python train.py --vocab_size=4096 --norm_eps=1e-05 --bias="none" --beta2=0.98 --lr_head=0.00816
MLP neurons of a small language model. Each row is named by its layer, matrix (up: input weights) and neuron, and shows model dimensions 0-191. Each number is 128 + 32 x the weight over its row's rms, rounded and kept within 0 to 255. Numbers have three digits each.
A block is one neuron, or neurons of one layer that tend to fire together. After each block is what it responds to, as a language model described it from the Wikipedia text at the highest values.

L3.up0:077115075185132151109140145141126111184141129200099078148204167206049122102132082141143163122126141137161171139169073141074160076119164113124210154120105080132139107103147122172174039098122146146097101070135101095122147159088100147044147113194174174114168099132063153141096080120123166114160168159118126158124078107109112104122106070086090112112123107093149127095110158100145157150114173110156168164107100137141128091095114158112078142123114154106157154130139205128156082102173123107123102085163121126105106138173078127137133131146137125119135101125114080121108161116131123131
Responds to: Range dashes and hyphens

L4.up330:117171108056097080113111146140076166171093098198086140132137122135126082122079143075111143127146155184112120100158083185119181080186186191167160074091149154138133120068186149149131153162156127126160128089164100102117142115129063161134193097162121212157111115156117146104138094101136172117148173164117166122138136100094131104107119120098090122124120134076098099112136156087116064146135131135157127203126114092143149107109090138082151117109110153124155119119165120158120175136100108137181061169160135120111163126178113145147163128055127126121171108088084166168133057080157122127
L4.up444:075130096144090077122123157121129125188106107156128211130180139154122161091111112098122142124167140165113165054117060089143176098149094166092144128087096143134154135106172189170073096157133162165090180075158127138127170133206165149136159110160136153097133069131066165118099072080212173146151106130142089154092155134101130135078082131102092101164159170143165133098109144143116136086126119127100180166139110143113185108143120098176099124091131126107106141143141090097100116139106119131108153185115116146139150118102172085167106162020095101175120108166096150129133101134142119102
L4.up578:107108144077104102144166142108153095142137083141110070084142155109032126163110127119144155131107128152194158102107106072120165169139108152182106125141121086179171097179115142123165085150116130119076127079146120074101142068111088122106138100149122176125147054073123122151149156103133104171144097137100146123082242137133181077160101103098111125100152166118146166112144087068141121118179141130152143226127113114088115115099100119178104114137134152117134078148161152113089120129126162150171143079118156121127166152158180125132106067154167149168083119202129152175122119171168107144
L4.up724:147121062156118157132116132113161181094148138193059101119140136155068137116121154118159148102138108093106181100118145107125091089117170186173122143135117062108137134119122184151099071084193158129045093095092108138117106072129163106158154166129117138118188059075121152156096164094128079105171158118115139169101101182120125140106079099143132105143091195130110100134116141148116090116150180142153105218177091176160120139138115146161121147152124163130127138132085077055117125112114116158153100159117106098153188142088133138112154108068145083115136105139127169115097063159112062168
Responds to: Year endings and take-verbs

L4.up206:112098148126127107165098154118141150117155202190132075110129116111089139123098106192156119146096125154138114154112136146090158167141164163156204131104084104128150155056137156162182132072099163169062140153143121140129203099097140200059128151116150191088107117097174129138112121047141103131131133084133124102115112130151145148124137061088144052111111168100073117158098110055146062112091128110126114161152114102155112101132121155109170124126130109112105079141097140103130176115135208107168080094167183137163164118108053138128193103112134124155142133102151110124119100158174125157
L4.up493:126152091115103113084157183143132126164152181184117132132098124089110077123123139142152148141114089115103192154076106136139123156146111154088179143138126101069140127166156127084143093116120189130079122131128135146129185078057138175111123139127106178143055068069108116129100130085125128105107137117152161106146145201063174094083169144170129125135116188117092107186099135110103123116119112081154136136188139146089170114156099181188106122153067091150135116107109114105142154088123139172089125113161136143209135129115102181143123167176152072114073098138117158172154129188160045127
L4.up514:146097047078087143098120164114110146190139131191119097158129175144106115127067113104148101119130164117150116116094077085147087091104202129158138112134097129103125120112191134082147102115140139176117112135127153075076133149129108165131103082098113243134078119070125126119179172106130162075151170081131160158094164121153183125103114154152086118132124170133182192096135150118081126142149137150128140150169148120050159136123109175147103163101147126167160108109084091127103126132132163141108089205119178172151127088090184118128112159099146133168154073078112121155164108126156069136
L4.up630:116112144161093126094143169143107166145170107113117113161135137088101126140087196106137150149118118196111115119120072128129114118080167115129180168116105103115103130138188182183188130116165199153094148121132140161111100074143141139042123160177111160132105106055090174118140112114125154136159092178102128089160188192085169085173161184131120117132065145090145141123178140117133158149107093117199138156106103085134135127147127134190087167124065114070092118060098123115174123107124166175147089135095106096128132140084147187158098121114173158136086173073128145085144121132141130091
Responds to: Word-continuation pieces

L4.up359:094093119075115101133073085130132154152095085168093075077096062141107104069195134172163063124189176119133137142084129126082113073066163163118184176133122109107145138143111135083085087126191167127056117045129119156120146124152090213124163173142098212159122112123183115104161112109171101110123166129141094122124168142130167083106110146093104076138156156126143112122128079159120125134154117081170145182115120155143166108117117126127158154129158136127152128129131162125096148146091145136125074183183110093151124191094136091154101106138127204103113120158086132150127116134154134112
L4.up463:128162124113057108170145067162128085116113162122095124134096156085063107079146148054099128141154099144116103115103043126159110116170198154128137158099158097124115115109147161057180121086141145128106164117093142135107118083100134187121146059119158143151140062079180158095204136104097086144094152148107091087153181129087190149115173132138087164159139167121121118142116119138124172144162163114151114193153124119166140082083117138142132143160168120083170101113113123143118137127131163154151056159125170115088148207080112130129102121152137165175110094160120136159077173088176111137
L4.up469:149140110094104103106060116112150164153131061118160149082126121145058114103096143155165128152137173098101094145156109178096158087130145158112153092144120096072125154119147155138186095119219132150121156104150085122105099109160151145144124121195170180181148063090124167080069117169098111069086123148107134097081154130087207154132113102079088139111124101098134096090140138191146106112172167123146140174146107151118124181132134160111086122055138128147125186146120179162149173142089172101118124139149184131120077154113175079102142136126104103166175121074132122152134193099115160165
L4.up593:082135059072140099171070149095190115132169075192159150062104184082089161137190144126141100136142144201110142151106138150150161140129159142141145124179097120130129119107104097087102122043115154172142140118113178124155153107112140131113137066170160162191139153119053159116180076135192149100162092140090086114144112096121157105125136131093101135128107144099071101136125105114179112091168151160180091167141128130130124176114176133111106133139087103117109170145156166130098190125076148145131102169089144132089132116141098096161126091131132174175142115106084099171149112039103141105
Responds to: Station and word continuations

L3.up176:142111127064136105071142150111197070162140118191126080093105164112070082136122122152185119156108119103173142095111121155112132127159151089124152170137174138117138128114147143123207121113097159138091211122115144143108205108102128197095170129110135161145141141188163107161132088076099125108121079060136150163097169106163148062143173090082131102087106100087105148132101143081187177155093111143134139158170089123161112125059137116134158140148086081138134085139098198144111176126144147084157097104090113103140170173135111087174179125116118172142132128084175129146110119143170117158
Responds to: Institutional name heads

L3.up169:156115107165093126118199166149134090183108113129113128125166117160105108096071157153118128126158116188107138164113111180091101137154139110151111170045121101181169085136187179180145124070058121145068172114095134116089124117119069159042104112135158141109121057101076149112128157128139082134088142132167103082118176176105134142118152107105058138084101078079134160141165171128200115121134140128104133168139145162123119140096114122106115146169131192159170149084117130128119175132118163141126099148195101127132177111102125164113121088157138122138113113117053123158118087158074175176
Responds to: Digits in dates

L3.up739:086082109185144093124167110144095133091091143115142092102139183167049080111090110153123137138140089108160125121151176137117132112153160153127148098133158154080126111147130114132136116102084177151104136097167133075201186159106150182089138060157102144125093067101166159124098101107087106118100063087146150181105091147121157119094149146117135099120098149107102119133111103118130080141134144138145177103140104148142176065143093159153109127152116145105147134062104200164137133107080160142172064141187159144072128143139140136111159168160087156110089162100058198133085085131116054193
Responds to: Governance nouns and -ate/-ice endings

L7.up185:185087131183113168183117095113142165166130095145132183116111118124145177122099185190125126155146109182155097129127156157180097082146143097065139165128176145152157134116109105150160134122145213181112111078128168085147093089068131110098115120088151131074167086085153110124147096152099140140148119138122066111079176200077181079152149061123146169159062116122040153157156126074100136138160139119157139117124100115128071143095147151178125114124100070081149132109099107130105151132148142167115107130141121092092162160104142163097175112115141190161153113127136087124099092130136098179
L7.up194:148134132159091124131034086115138139064161138130144165144078119114125129154124152181151134161173131137120134144100152113074092088105170140212188147099205093087171073125143191118111120165131149148118138118081115107150176077076079130161160133168152137090106094081058124141135140098128121064086140124165120115064154091079137140164121139114138180172128115085114183106114145093164135098162114097171118143135108173184071123151105091096079098138114117108185112124128120110151131108142144156071143148150144158112153163144146117170102105126116153175102114142104120157107092023143142185
L7.up451:085113137191097152100098138077067140133169148167106129069153112130097196124043154159169077165141132211175120164167113190175093094155185165113140104098205128095151173118138127077158079088164149118101160114065162082133122117117038102143166105121164140094106138131181138138134094133171175125179110115164099156134157112123163090164123139097115143166084131152117178154121109091122128140176129137152138107125100108128137101159116147155114099094141116135126120116087080135151160121097113157125095125065131131101199148096115149093134095097126182188168110089134171122103124151133076159
L7.up625:142148130089162129086116104123127178124165122150080160113166133071117111118124156106175117165116078169149082164113137122156125106121144147137132160133156151079164092131128133161095133136086111123108095111117133074109117066085090124193179132175149121064138166099139140116076093083132124122113064149151078134098152186133079169158187140178105188166155155117137187107166160155138119127127162132130148132141129131081141036151102163163141128098155080149180130135087173066097195095128166104199151153113163112161205139137092087135140135107089145164140116093122128106078063062091161130
Responds to: Rank and role descriptors

L7.up228:114154108115039129162077143136097116131091173160089065107111124206090140159069131112146095110110186126140160103126101132125169106091143131065110121134158162111120170097121139159163099110077190159084155137191125123176159088108117124131101116138145164164126134129093140166148091149120142104136133161164154128063109184135141036129165096148092154137174128090075099165123146123171146115147139107124138171123060107100173126159114133112116133107067096136136070126148203148113090094159135096167096149113221128094144115093160122073129151100173166130083109122121169125051158114087138144
L7.up509:133154108146104080084076123108167095119140082153111134186148145141070160099157166104131113110112129105125180139133129112090131153085168153081164144151148134095161123085137221096082122134149145118096118134174104131135094151140081126086170063146157096085087118134067186123076148158135152136158156166120086138128132170118126156132114146163092114114121127154151149065121130075176125163091109131073143150168053152140079099134166065167146169130135156193120078102136128095145181073111148135200045081142132099135129185136137151086185062091132140163123088104142152081129155111120117115
L7.up570:095169076126059112126109175069109186112116101220100053087109119158118165105125125142161165099138151079109144154110143124088133137144150147077119095085117116141116148157178152120168102073114109107103130110118109125146116146079086156080171134137142139124200161153124115128114138155098073171147159123117086111164136119114116157087131059130082113102130124164154171090093094069188106103146115124163144255133136111105120157068144084138137183116114127143135177092150181086143137136133144054141130128161150128084163101157126130131141123141112103138095079116172127064093132134202133117
L7.up626:133126124177113157147116191124141100109118117120101115096180100095063161093090156063167101132145167184144147197157120093142138076156186078162140079133163121116141125134114143098132058100173186169126095134150131098160165107145093166096138099178186137148108095128129119142100116097132138109119149095140158145126080047140142150090157115163100114153105136098164073112142161136176129173076172133140124208154117158187107157149109175129141108049120074170153163101148155131187119064136095187148075148093095143124145115119126110099112150101127159169136083111141054095089161100140115124
Responds to: Post-name parenthesis and joiners

L7.up41:125126125145112141104113091139106159048102141160134148132156137096182176072071138136122089183081103199167020148163095165099149113142112118098204082119128159123189071084079179107174157100100095171108153150115131125116160111109121153101134102115163159109179114075144095126138135134191143116138160143153100143146083134095184078165135076139183167145114116127108165146132218114125130076136109131082135117094085081090210115118120155139104164149103094143121130116123133119123170133133145161156103171169134165102193130173123133111161105122132149135120134066137098116123161137178089144
L7.up329:134100104169138126097119116096195216096083104101139157100159120131035121133149125114170107143200090136134084093140171137096120145125136076139126139170108103107141048140148149188153157132091133135103137056061124131177142197159170162120211119136142164076109062093123091159099113096151121105140169106061092105116162113099156156150096122104152114153125128123113135128080186127076121068128181108141112112173081144171139130124092096101113127122096151116137108084144143157128085144131187160157135184151148151124127170138142136079101137154136138169167052117102122145135169153113156178
L7.up366:071038064135095064146100132112153137143143220176182103112157103143052106106123109134159198161131149173080131132154096175133140152125108132107130145115103141155129118123124121176172115145105133121099128127137141100097126148084120140105164083147121144078147077063165144039171097165119164134131125118118122101152138140034114133118153144086126092091160168131149114216114158143156107098145090110123080142142152142200150147130054146138125121170067134169138181133161138111108155134157134110119174131169130133177164157119124132129104121160143136195100156111116099074068134183138149116
L7.up377:103127068088033139177157181116167198123128147162110153147176171209067140139145190061108122126068124102184115132124126117132136149146128122085110161122094122152113137048142170155158116144147113164094148125175124123080133166119111127097131144157153154134112095126066111169127101147176187179100155162090099142115118104069203072113089108135084115129144117137088143156119108067165161121169118083075105158148109096086141137186110101124141179071163110152126160111116154146126089140127126165111103173108191145074096129113129075122189158146121140146082129087138132154118143152125140145
Responds to: Time and place specifiers

L3.up480:121093123129093086130105217100146148155111077170142105091161134229107158088132138132135178133158145131107152123148050150070052097124117119094111106079108137133172105151188134112153115081163154214066174103114157119095150159162122118130154127171123099150113081074091125088163150174171103141098161091087093092120188174131168128094106101111151105145137157111133106121158127121168129185106163145130153148086136136137103104165074099161106110096148130118128171124128129123103117110102128135139116211169135111112127104088099132161178098039123173092083084120110113133144183078135116137
Responds to: Year final digits

L3.up639:110146089044069115104125110124124126124142143160145122130085088140070139135109103190149086163140148155145166167052170162154148132109163149122153089098141086126101120087143104080152072138143151183133163069128183090119127174180139174124163149146112153173097061100118147140112145100131178118097195131074139096156101077087167102166089061073106104102156090131106118125148095120163052118183111088140121142112103127142145114173120146089098102098126155131171192153139166116131171091080175095106127172196181146116137156175117099177117119113101149143120109166150077117111136132170162137
Responds to: Common place, life and person nouns

L7.up115:101154105161054088140100119117120114106138111124138174104115145192098077131149151107181147065129062190206099113121096168101125131108151124149182116122180137126137128148145148161103117169131126109106139087148145113130148148075132126131196112161193144149145061142136202117128172131157128082127100138095095143190134087120141073119136106101151183123108143108164138134104112102187162099154108100143133149083115111150196082145131162103094137142124160183135101116136157166103197106149100084087122101179175093162114185143154077108195175155103202110097149125142131146190119100098148071
L7.up511:123048131092087089128141106108133078111190107130193140183096155168070138123142146160181143124108004148169109150128164128142138128145151153157169126145113135138141150098200183103151119075079152125135103087144209127118159121093142130113154092186121136173156082157106131105147125111156163142082149102108133126110143136129151131141132124131121159085048120116162141179101110143165152059186124150119139127126094163160181079120110112140135136110093115182112139127082129170117188074146111126122073171122162131103086234142147147153124150167074131144147131125076090154124123119133132084
L7.up544:127153098098135080128122066141151146177152060145144096114145123231114141057082125091121137095074089181107112103130114165164108083184105126109183155107124135142146133127206220187143142116133129110106121112107135114084163084147107104121185158205178155172138111163112139124184177122172123099121059128116137122147081140134106138166061123101146163127152141125124159149080141154125111100126107166137108128136126131120191091105111076112107092075194163148170126080077107106131125081146123122119110130181152134121107168129145139143136073113080159138121174138126094183112065129083129126
L7.up661:052118099149142107137159087213180145129117103128093078111160203137089113096112147129109125088113096169148197116174163214125136087142168125119155094119209166101122105129130102127119105124159142180120161039105177112112104140096144148089107038220155143154160099104170125118127159110151142106149079100108135101168193123096096094130171110087128143136125069139143154125109152115149098084117100159141156115096107130121125096086082096157127112097123153156214152119096134175085140147083111109132117138197153119110105156140132108150138124122104116068130146112107149149133146086082136084
Responds to: Mid-word proper-name fragments

L7.up63:129102102141054130119113179127172184158113107180107093079154195161113106129115168135134156163156146165156142134118156137147156146134181155145143111045120094070111124102172111088104068092098100107078124086126143140136115096157091174060150169196123148094126050062146164176143104095140171150119166164163140101126161104151137147101144136049082102133102142152131124130118114060121119047138167122168171141101113157117128160156099105150130092071136107135153158099114099140135142131145140132121091157049104122153186138172137157109060136089114113185153087103166115134094110163162143158
L7.up430:172101105209078133140170164136106139131120141116113071164106192197088105146078145095163116161143101163162149136073162107119134124097152156119155135113094176060130121136114128122122085096094158126105148131151168093110120057173135174098116130132177135113125063123128240176123115155153153104079104079107155093094096148167146060109145110053145084102086119160137136102148196082128152113143157101072154116137081108152131132120115121147088113124141123094161125055138156150122172095107137109179138178117148115112171144151115119103167156166169104158157074148138114087101115172184108152
L7.up542:116169134111108105085135151137133141148138088115122148116163129222146146105154139126184082168152127190117079182094134118154180114139155201125195142070135113039171064106156146151089136094159102128123188070122123146094099077169076142141162159177171119149145122156149191136124098097108112138138129146112117084087083134163124163148130143084120165098154178132105161090171196139173093110117104144123128154081145125125202102159104133157128160044155125107132117093155125116111141101102114173146122137154147083142140139082100083155121130088114096193143105117133137142059130166161073099
L7.up641:117141071157103087140124218147144164081125139132143023087083130174087110105099164110140120130128172106125174196095104123159150123144144106144131124049153143083152125113087111078114080101214089094146145100106156116093121105144144175126161100195119139180190128147148180131154116103140124113140164148136095135144109155098152135117186095072097051110126136164085129141204151118115132108077141139158154150141120131125172144094125125134085154085133140090083129135128165154174124088165126095091116137142165095118143109229117132173104100101153127127115131154135092084157133151166190095
Responds to: Suffixes ending activity nouns

L4.up462:146125156101079129143104158162147157195162133196131151071097110199083110083080136142165169094110161123156154151117088080080142178135111099116125178101095135148147119135189169148141060064145135148088102115113154140164108113134129097084103088170179106076153124147104144154052140130101145139112152138160080163081194179088157111143102121069101139121151161147187116110195106147191171138126174090114170162134121157101148134096087161161141196147183133093127122149137147145135143112138110121152132144098117105088171137146112112046099127043143110149153096180112135146138110110105106142
L4.up563:108154097134160076140121144108148102168138083172097109133139192069148132092049152176146090101108090120147033150134091133140154120134179096112165139152102069090146071125146138165111149111133125192134160104136080077119142193088087125138139145203090158131146096134136189072151188109177171097176121084089085161115130135128150184112172143157117140154154122154111167151120124124143156165116117174099107107098151129141133096134043143085128122148088152121152090092082155112182123093085180106160129130137171168132110170121074076166167106147159133151147129124081070140138151122163137101
L4.up566:108061135171166125109129100173089073195154061143079148107177155134084133085157132110128165094136085157163133114152100155107130100132101094124141151117113147121160087112173200164117129069112179142085131057154166031142151165143104113100095132125126143126110018093095126132128131080155140134115195140096130146106160150145110159168140049132179135102082118123121107128199148100139107117122117138127117130163114164131166060125064135119141113144111177110177101140102139115180091154066162106131118080119119137089161185116139130121168088179132144127141128195144139150130146115133088161
L4.up659:098098141122119057133116103097136173140154114144149137164167152122150135130114114142132099101171104169101081189095097164128135112122104164092111116158127220120164073112088178114167164086109161140127099096129173119089120151129138109132156132196165104132105097118123149094145070148125169099172089147119115143127093130116151166085137102105165182151140108161098109095102126069088128162142163149105175137143153147117170166188136086164068167079059152162216101072084136197142175112114136102168079090159181138120132150151182118107084098145126117139080100112134057118180120085164089125
Responds to: Mid-expression continuation pieces

L4.up356:092096060116037148100105138088157140156135088107114093092186125143055162122092142113117167144113143147142123156152136170150163103095112091122127130106096168127127106157145160182119129084164153193096116034129120168146107133127132166087162118177088168139173017059106150079155104093132179121131155102091124110190177154121174133105082111122124132140145146093142124111071134130118154094083141102143121111134124152201137125186106154137089152100074146106129183090159152099134130102136120118122124183203130150179166145111131122125168125156157148152115134105073097103119179086120143089
L4.up403:078161094152106101110138093166083143152118073095078130123151128110093173116159135107188128174155147173106091144106129204131147132118181099116156131130183128080121142173153140137110098167193177122109141057156141137141141119084127185115168121155146187196147044138138159083198148064131135099136096132112140054177141097092144065115113055132096099164152120136153107145101087155186118124183127154133163168076086142160116148191144091131158119093117108118134165123132158115117144115103119114147169133190133163097131143156137106098110156125147145122096086141138101142173132035095140109
L4.up506:088130040181083082135157151122163106133081184162087092080167080152033134145086113135140105131167038127091103161103165152105085163107135131093151149097119133144168125155095146151155144105136136192085178123116160083121137084181151129093128157121165128088114124093092139050122161079203130120145154107105122099157165105131115198155115118114045137161115160104133129134151148115171163084131095111119161173149088120187141103145096172136131124114114183126128149085159114090119104152159133104148128129109161129130204133122132110169104090164126122188085122103082134091102138153167141154
L4.up525:127064117179122126147184126139104130175126137124119179118180133119106129116174194100089095167130136176122140092125152178148171137144125152123128122148122186114134119149151198196173147093100131138107106127114131075110137137129091131144112137103098180096061118089152149096140112128171139152124102139127141131156110150139159099098105131140123062146102126060132131075083120080153123108115213129046116097167134085103136141135064092076132119146084108135151118087092180070217122110166108127163042133131143158112171180078120147068150180185118141141105116110107113104055177128104106140
Responds to: Word continuations; birth dates

L4.up156:125117125133096124126105178209184167122161111175141107127196097154051123158145135168183109102169121196131182140128119172060110120123143174147159111114106164166123112123146134103142110158123110144102172123157164142135128142114097165139137043193110147111141113069125164110063122090146162109161141053096155129107128149158120093143160101049096097177139141093162158105097147122205163084134124105107176125150141123112096072151110122122073114103072128153121139139115093099104164066164158145124088134113147118123112162139089065115146100126187150173093124122054131085124085142143157175
L4.up212:117075155103157121100088108138221139140152121141173176130167154181139103123177147165181084113109060138137123090156110107057161155114119101139173134148178141123126129131135134139163145131113132127152126091131134063141142120045157122100141061167191121120093136132126126120095158125151139107123114107089142127161143114131176101081149078116128146183147131112095138170099151064150191066148177151143125164179134115127187067149099135171111123065069121140188170053121171045105168137095127121152103115144060176130137107133115110109157119148114152153082133106100168164135140097176171114
L4.up335:119157116051143090158176126132199109153119071150110104143133157154103076118121109147201109109114067168124165127131131142130149122088129125139135094117094144105126118157122082151137101134143155140076083168136149075069138127068144168152106120123173161100140104107083173135068161146177169130129135096091175121061125141167113031075073138119110157140154136093122138188069103114144127119117171187135151148118206121103145124106139109184136176110098174137123124090121128124095178118132111121106083198154086192158139087122088129096121140064113139153080108064117169140142125142113065108
L4.up351:134180068088104115150135162122203103104151097182158093153189163142087145099122153091146168070130090137138116131104119117102104114159155149115153086102143115155134114122164146111141148156173201167097160089117213088159137202132100138164126092122125121129140150191096170125091149112145130120140083104043171185145159097157107107132067126128126076118067117090146178142113132116166113087131106166138179129083110128129181113109125125123051090089124115185129170114086124132162134117146126068097075135069168137133182162129141126106165136063104151189141105074129110140122089128166159138
Responds to: Second word-piece in words

L4.up59:137161115149109129085044124089106084188114153076160123074145148180101157105080123136165157171156053171171152133124119194086146116110099143092125110117110111109156095064145128158099159059113151228101126128173138084109156073126094131092192138136118084115095097090140190145093099126130155087099118103158138111108140109096150109152098108163150101124115164102117089101144117120183120075130149139123142174132065147107121164050106120165085152141128119083125115087120111157138148122105132175144050106128120124134128181131158154149159155141162193129136091059132163130168106147071127169
L4.up137:102180135151177085153127090191153094117165121105082091082155146160079110125112145101173122141106065191119083171116087190172161141134182109103106141131182184117140070122155083095126133110150138131133093110089124106130129096110153135117181148166079159137105091120119175071129121093174154118091140122102137113115114097142134161105102148096178136157096167112042183083135118138122179095208157138150110158084071133119131141157048116138106118084139136097128159104128120139159128135099130163149010172163151148111109156185093153105130077118119146182140075125092125137150133140107147145
L4.up148:120118101104114059148129151095111099175164137126143170106167195120104155045100100089159144116121137133139056156107144162168123122130185101152133129121163102142158106134147126152123180057109093115118107116091192136145127161088110149109132113186092124190116145066105154107162115125126124154142132172115121104139159119137155126085132162071157073135157109117119183093125145116163094133175171186123090124101078107158094154105154124220139128105086147177133083128068155152183177104166209107178091141094151134131085128130116142108156092127162154113072103076083094115070136133128075072
L4.up270:065146119082172142096104145152154123140168086193092103098152120104108093093061151193142130152113110161129090126118044163152105134128212097126209134103142207158156160130142152127158123125135130149083105065124099059097170106099091141084186159170106146117172080150088119110115146084174127139112136099113128173108074105147118152123090082125122155070090188117121158134107169141168131120117121102146149138133093120157110142112105095158134181090146085116113089143135076158131184144134147139139047164179157174076144184120103135086145136166106146165118129093138151140094094119156135082
Responds to: Word piece after initial letter

L3.up518:100137071147126128134177123113141190142138140112160147111155209168090113100085104145129168112110128155140099135153080156161132121156165090122138095067167156104145145088125152119138113167146158108151142139113132081167162144065154131077149046115171143082132152140134195109115180116139129152144135077087124128135121091097151126147171089103123107110166210122181174154116143101150113081067119160134136141149153132098216121151118086076069094034063120145147090140077169129168158153168131155111098135124109129069193179154111124145109115120116110126168130143113082172161089076114115085
Responds to: Name-initial word pieces

L7.up330:120121122130119099148100105127128164103129145164079081067169158168081163147156112111137137104143082145130155165157146099140132117112143115127137105125113112059122133127088179153196075115196133165143139113159109123101226130090139130127120100210208099128170068156148158097172122135148055086101101101125059149133164207088171165124113076094114103183146183100128145049155133063124100107192146112098159153102137156138110088138130153189122125119114157134122147139138141105115114105154115165152105134103148112117173138133116111075126111121162089119129142142146134143172119131178163229
L7.up515:070103128086102100117105127154115212072097158172112138074149161119104136097112121138139129136180126168203092084102134158106062088190099136097117095143142136116144095105096143126073123157129134182091126144131133099145211117127117133149138144142134108121113069077141129136149177211184134108073114122092105163114168112120124070176140148120103161116088171153117162118138197138113036140121162199135157164117084100069138112122072155194100103102099100122123140156102126093113163140179120129092134163130146145180138165125154155089117118107167155153158104138168157170155142130195093131
L7.up551:037090120176166120144122124085098133108100120148105111047107095162109159097152122160174084161153094177190099107147152089112123084160122144110155100124144091115162084160109136138099114105137182105112152135150113113148206078119157153128121147110155115115135113131132112086141174194105150109094133055141104091136104191141096090162110109129107134174129111107140197143099155101175081108129153122150134155109154074116133151137094196164111144139132103107143092151118084068111130144165125139159123106125181210196201117104141084109129116066170128147092118139174117108125075150105033140
L7.up629:117112077120123131141136120129143160147062189102070172146211169149131112102138134123147153173090124085143130106193136240111095136160126167136138136114079120152150075147091142104080124100182099189121197091155125143143147065160096139091143109136144117165140130085140125051170131177169113146106122094060085131113128086158137114130146079119177097180113117104140182103167122070163110107149182119095093134116079099128151120113064135171084158145125183122135155106072159138173143172147133121122138135123087175166097117110109110145109088086142152128089132177151182107140106123121133175
Responds to: Year final digit